From a checkpoint of a small transformer trained on Wikipedia.
Architecture: RMSNorm before each block, rotary positions, untied embeddings.
MLP neurons of a small language model. Each row is named by its layer, matrix (gate and up: input weights) and neuron, and shows model dimensions 112-207. Each number is 500 + 50 x the weight over its row's rms, rounded and kept within 0 to 999. Numbers have three digits each. A neuron's up and down rows have the sign that makes its largest values positive.
Before each neuron's rows, "fires in" lists the words (lower case) most often at its 100 highest values on Wikipedia text that the model never trained on.

fires in: "new", "original", "first", "former"
L3.gate530:414434525482474427474416478492599538550573567529572446546573474495477526529579423472575531511589390604599476470544485551373518449569601568519432462434436555595447507460494505487475449503477517518441421472484557496408547467525524443453423461461409457516599544476457541524510554469491538537
L3.up530:407482524467503434470443477522557560450498528459560420520467466469533487533535479505505492494552456624568468480430532477400490455509584565483422535435470459547446486460460526485446435549523561519450448461546535452376457489490500401448391459477443453507607591513520529567510495404491502561

fires in: "government", "ksa", "ccp", "pldm", "authority", "ncoc"
L3.gate609:527439499521439499494508479488498514533561481494531471440493541444485474566458504509469612459477501537556592546524584464628520511496477476538525467548528473491497483517495480456655424539557441455556424520529440467446401439458519543424517466588566505510539431523494578522537432484424493498
L3.up609:481481504499514566470486412558416498414534549489473478500519560566530460546500515512570533428578531531563515590449606437561538404497622495533570531550485416489484465450440512466596450517556468489576445521503429375508411520587493547395545477586415504608470499548482547489419514449466473542

fires in: "is", "be", "was", "s"
L19.gate319:469552533455496505485527534559590483484620435431417470530512548550449508566494491487591468463508515603496484508476482530454514443506470494504471482527465482588476411508499436496492561578458635544504629464450495555524545520446482528471508536551538431502533546418481535516471467541529512536
L19.up319:605533494515508573591452479539535533481532482490484492500504541461425514591516447586489649485529510457455537463559593529532495525485516427564490446543457476544487524516432493555491502466467470573531517513471511549524481454417500525557564425514485513405461454478455474440652509488446504542

fires in: "that", "who", "where"
L4.gate243:644477435494497506454480472608485483572536500491602541458512459415455526536526494534522513587515451499521496488461551485405550457541434458505458622445574463480456504599460553626480488522534474396473403502485494528527545462507489461526419567405507483566485546526468575478503435442539510499
L4.up243:444506469452401490483540490589481475539533569520576607498482519532588449494499417521571487554575503381458580434539497499489527479518469557494504506462521454460524494527443588540493487589508423503473455514536482525587570420470516437503446478438505565550563528539510531428463512537495452495

fires in: "s", "of", "a", "in"
L16.gate411:427543489448553496490575492481443535524635458495531472511655511435456449541410544373469587533469498565453434454538573568542545461479498490530510522528452557549494516522539369462554519496505453525493514554453539487437425591502487393469490412436547601553510502481535547538574616486478515440
L16.up411:466375461463457524375432544434483562584493447545489495513480441439467491462487433488486534537531440383492571514533467468540607487545451531522518492542527476503392435536470527570482474546542470475433536519568438453446509510448541505533522531457532463547510512447535550476495502535502553478

fires in: "which", "that", "family", "catalyst", "wing", "species"
L4.gate70:469503540411501532500443452611467490477469438524438415454526481513574488484555389574493628552497441561455506443463502466497480539509541571610516483588537470353516438504498480564499511459463522454551470472505504567549456602485462604484532502498572549451474497426514517590499445518439492482
L4.up70:417508470438454419497555440520416498511491453405486462467452522515559456473534379551520572509538535553411553491440516419584542560576524493508508520526580520451489490449409513557497509473484575449473495531407462509507400476561490547414474419424413496464517531416510536439394547445465455610

fires in: "out", "part", "full", "https", "up"
L5.gate618:499502547444478449447493460477507528538470551448450526517538594505385537470450518471365479518518551493595541480472479542506369507448479498476538517499514509502504510619597458447529570482437530470464514482417609489583536592528563421494552571450448460418466543542488564466548526522458539503
L5.up618:533506423329455554608473475567453471542540445547517502511472532522491506440415441503511576511493497519459545546505431470481481444421520510483494497556511409446521507532553520609539540436397516539529534409425550540526567507442454459431452390499532552503551519655491466532411514480522558437

fires in: "village", "site", "municipality", "town", "station"
L3.gate155:538411522497582483516510547496443557389482507401564477623416567594484504446483503477488554560489522533488499588508582454519491431518580521519470503566465509487506479585443507454541465595474588587533550449482528500434414443396504556489401474559469526565418452514485406518597580482508502464
L3.up155:587431631443562527448463453498491517405554522392524480609480565568538467458491588456464559545529592481524466507524550532560541461489520453559460513539447496410516494541512488506525487498470559535539556402430542501526401566377500458468498487476490471601427440488475509485470498485392567455

fires in: "to", "may", "should", "must", "ll", "will"
L5.gate210:449466494511473456529583482458465565455385513560548416518484485493542547507471441511418573504536592510491516525507470558479611536491517490584438427563482509445534542535510557493568432519430443483492570498401495513491404594502470500603512459422581417464510522537521466499505508469465570548
L5.up210:543543564560539442471613442508437517364484476493420520452439442535519542560480469456535538504469495588434564519589456619541481550514511426457533446476577542437508582517540496499528447456465517538507442461384489511527483542572496552556477488520508392550522486499532526389482490467510611556

fires in: "united", "of", "all"
L7.gate63:462548493555539503566497548608444518395502456493518522484484435502457504415499521440519438466586585514561513508384573472474484536524528575398435514466523561485479510560571559443435473517483506471381539461521478484436487532432515504520480447467528470491519613504488414510572519502596454521
L7.up63:413543519498549437548476498569490448525478414490518516503488466516474472498451412428528431580535512470502554402419501451513495490521510547477483477564461553540429555480577462488440453486464524465430453495542391500427489529478505555448483433473547505479574571531443508462528447548530543498

fires in: "was", "were", "be", "is", "the", "are"
L17.gate458:473479446577482508525551518527506499488515432548490496513505512400442515516534462520545472502514476516492530515516544530503522490569488561516465469493590460532444464608514500488473504581508418481476533532470477579471560483460463532491549617418453476464646562438361542500522501460498585506
L17.up458:522462511516429470517453526481601498470395618620557489447545510497470484548528498461479504491521448559557468434409483475489450540597424536518472447407496468574426567570454533492508467608473361477553475514549538537422483518473475519458464528490504543577578458463512495623579653507521478531

fires in: "new", "original", "live", "news", "present", "old"
L4.gate286:454543446542508473495408493532458481524420525516496438416496511503544467422524491539611396512545470517457545478449579434441457498486572516522566552369506438544417498489413536471476464586463510496520488437457549463504495532533534363451537452550509550501501556593510500455516519445441478475
L4.up286:526522498507498472471413553539501505524503552437535390461604479522537502451563469438643449546509469502530576564510484553449469478449524510537478497409449451444416521513487521437465468445507482506512500537505552471451554502571538379544441440567491593520482578519519520469509472411467458487

fires in: "one", "part", "full", "two", "light"
L5.gate325:491555406522403482509502468494565462498425558481539504481514528509488457488477500556388512516439429493486445461442540510447514438501602543476458534485500564485564521535528540515509563478545519523570564409462486493470498507508510484465470554569447566540526544503387510526546515540509442581
L5.up325:515490447498400505503533397514487467614470505491568465511508523488490472606509472560415553488548484523480498445483450440395435517453509496459584506439420529536479541468506539549522568496473545566526500448509566534453394530467519449404504489524562445507526513542551575490470488508540475599

fires in: "that", "this", "our", "laxmikant", "neutron"
L10.gate639:479606498555580528454565526408490511529474490524481519539584436541504492503613505551511567539460556554504441470486499521472442372547561464540530476441460493491497457551512533470541517388477534599489536555494530459474458489496571404502447483521497482491458548452423475499435554548471434520
L10.up639:493548469519505452485528456520471473560408492530576507501485416498579472424452426478470584518499352465546584455431506480476505532553504472480538422421512525427515464472488532571520477484546502486433552562538481443509431361588461512521570466458506489505505547427432442565524456427493442473

fires in: "this", "such", "same", "that"
L3.gate282:508535524516561541448518489520496518394515530486515519672450453522556557372433581532496609489486495556537490569466492538474570560583502486545404363521503505469560528602517433538586533553523440560480511487476418450539500448561481528517448589472448499472554555582504477399512517559549563498
L3.up282:558534569523552535470507496452558501423532471475484526615510504555475515433450608550460566521519459451523467464447493547461591510605491490485411389604539503495544593534496432562570536449471488545434482471424397443522445450548489463538525557483459462560566594525469471421468526565571516498

fires in: "was", "were", "been", "be", "being"
L19.gate113:474499418498475528444509609567437518544478296459486576521464488497435569552545423546522521488535577478514531394547501411462590498491455554502506530566511443526403481471456477529448585465452661405486591442502494532470531547508538486459450482500603440526553454568477406507486573452475579521
L19.up113:503480543505451506487439552479473500476523568493439513399534465467402406587472425441453510583543449487522429559521453466505575450588454611517481516508519465515541504443548453504428559569507432529498523627521464546529501516537416452435553438503543524500429559446492547505502502471513598501

fires in: "which", "that", "what"
L5.gate486:515540513516515464556474368547451553507407510494492510445510480479451536498510487518537567466429526572514495493449437539484548456508446538438445517494486555559570549602482526608471451467540596546394516418418544443521571633597573501478584470514503506497508524422542527437543478432411539503
L5.up486:447504599547547589497456437482525471577515591536468503539468457606494480417468506469598528509494479514504586529503484538458581564518489600489536448564459552483473556465547601515390549521528466414503476483424486502510479553515543527467600484507504461481376516417459448560418509447513433449

fires in: "was", "is", "the"
L15.gate405:505443483473410553541452484510514536469487472456530549562444497424472570552493515481544469477590485557487420485471502466484552471502539433502452546542474536489454451503507539526545476540560485522580511536503480524551541609466435549578450491468505520466483619518522475618426449411558527524
L15.up405:528514472595510487509438473501498408565531501479453573489529554504444462560564461531486568396520500521574524391526570473546591483567561473497512420476550489448533496503566415481470479544491521513520547491557583503516569435495531491537490349550519530590506492458483536491508525467616556511

fires in: "for", "with", "of", "by", "to"
L9.gate472:420575510483532426478537503507490527515457378563472460399502549412554507585435444463375474502355473515506550449583516516449503592513534447536423545534592547551463526436494417535500457438535538563429535454538425532557440439545526523464484485496471415474426546475470489515500465464494491509
L9.up472:520476495499504486482507573558454401474505466523524503416444531473393475435442453481427573459529503534555441539478482496513568547444476575524466508465486522452468493400570435522503459459501465493485520575531441624517551393504397526462527484407493612497551584470528490472532492445505483446

fires in: "which", "that", "what"
L19.gate407:546576510387513502535474447606471500492456442472489575564460463390510439431525449548507604581518458498548408567466419473384531456657495548570459527554464498499520473552500509535484501487558441516509491411513601422526396480567606395530469535506613501632444460507458473513507447524465553477
L19.up407:462411530515439383539558459507487462519382430616465521437542506593480538454499448481563560579509527495493429458467423473537486504563547520530531466406523416428497591493509605495466451477539603498607521498544516523474490479483464463567519452480469495537443508388427566490377563559505374569

fires in: "to", "for", "quality"
L13.gate390:524542588432535584545534530533409468487488514475470502426509462405478525500461487426493567444489522604506455464511499520516469521492421536454412489457477498514541534470582498546550429509548475516463488513530487539463465475534533487524494517503466484491411544482518539528467456437537540465
L13.up390:540548532461497469497461514443532484418467537528502562434493431542475463396389559449480552547454470430494516463456563538529491568460526576532501537591523441480479571486528580489503441561546525497508475536521529464373475481471434457494472493544454573547427425442564475481631482517563534468

fires in: "all", "two", "three", "other", "following", "of"
L15.gate109:476558484549530467500445559470512528439551391465528431450549510515515493498471572530422514489490496581486604467459518434454480502490474508551490539446508512434532587486530530420542481621453443501528560444391471473463498447433456442517526497378459528548469561616549503464549438468530429541
L15.up109:484513546457533563568500460471434449489570593501363483576548553533496516531550532571551467492452528561535507452497523480466483556501483497497433523423554570473459579536560512417443455533484430506453496483568523540428485488510572506557578523495506588489465535562495535423615457511603441553

fires in: "international", "australian", "technical", "olympic", "musical", "natural"
L4.gate537:519531501510525443507565516523417547458503445406508485459504503463384411463496570415479469434453413450470598516489573380451434566466507471520523518457562526539426443527550488448529534497446510594581516458474523468443466469453517525528439520573503539414503467553567490416487527452605480456
L4.up537:537407554458526500513543460566392495525504492532467568468526497427449459437413430508499508469448411487525583492491593439512510615512519420529495579502589497479470527462470486498510458517492412531503375375496339461464512538506467592582446521476592505534510527497519517448512539480603541493

fires in: "these", "so", "this", "that", "time", "978"
L7.gate299:507533513568557541583509612522460495568437536499566474433466438468522469331521542496523453513538422483462421493431504489440578486578624457608513449481506549439530484511540528427435494469426555444532581473530470559452498573528451424476435483452415414446515409508500492556469572532521416467
L7.up299:542489498627637470496503517467596517456429558554594495512413487482466513547455524439466540513555388489497497477480440534357487530452487470395501463385487484588540507523635548512532468427432517478466503470545473439545484523549542489581542527486501486483502503488433491435445504589575474457

fires in: "to", "t", "will", "not", "ll", "we"
L4.gate160:537448475553579495549456530556438510568452484572531550487464533469523471606458479567431613493426531444464513464485542585503496501421518386641455475514374513464488558501429543500496437472508506627550510528510602544557399517496580549423520479515637430521560537631478451515514475465471472431
L4.up160:528452530546559380449554519529449540482555551486468554496515491453525565534465467439508603514399566582445426573472459583523478528407498368537455557523478550421600526484499567494527427485463537540525490528459545534499523569531586529433534451538605475414572473527499508474458464454494462529

fires in: "that", "out"
L17.gate467:554539499505487522479515453447471536494499531544529517538518493459464496477547457515483509484531423556503421482445546519394559492466455420453530455449513545484531552546578508507574536424617474502491610505600511396515544457514527577478434470528444488529472485566494563441581454443515396444
L17.up467:586510516443503601520505395490449569474603481477491509488523518501566395463496510494483495566552516449513494526536524587411474526536506503581470490464459497386468523526530538535497515560492432543471468488526532476469526483534606486564538493388493579479482517556583442443481480460522387437

fires in: "s", "their", "in", "its"
L13.gate259:466478516577550532442457466463465507600431469525537503591527502490487432477519568517546463494424452593482459486490604539495537484514441421543383499457548465526435546498572400483516515511442447498547422503511442461531499545529600458586501486463507563524536434416562572461586492461480560468
L13.up259:448477577514505464497452505488494525526540522517563519498497458522514435414540562516530422473498490576497610443580509483447594511534505424491500397382484403484538511534540478519503526510534533487573471472497614478496537506485539470585457555575451556547452485580542564486586506546505571447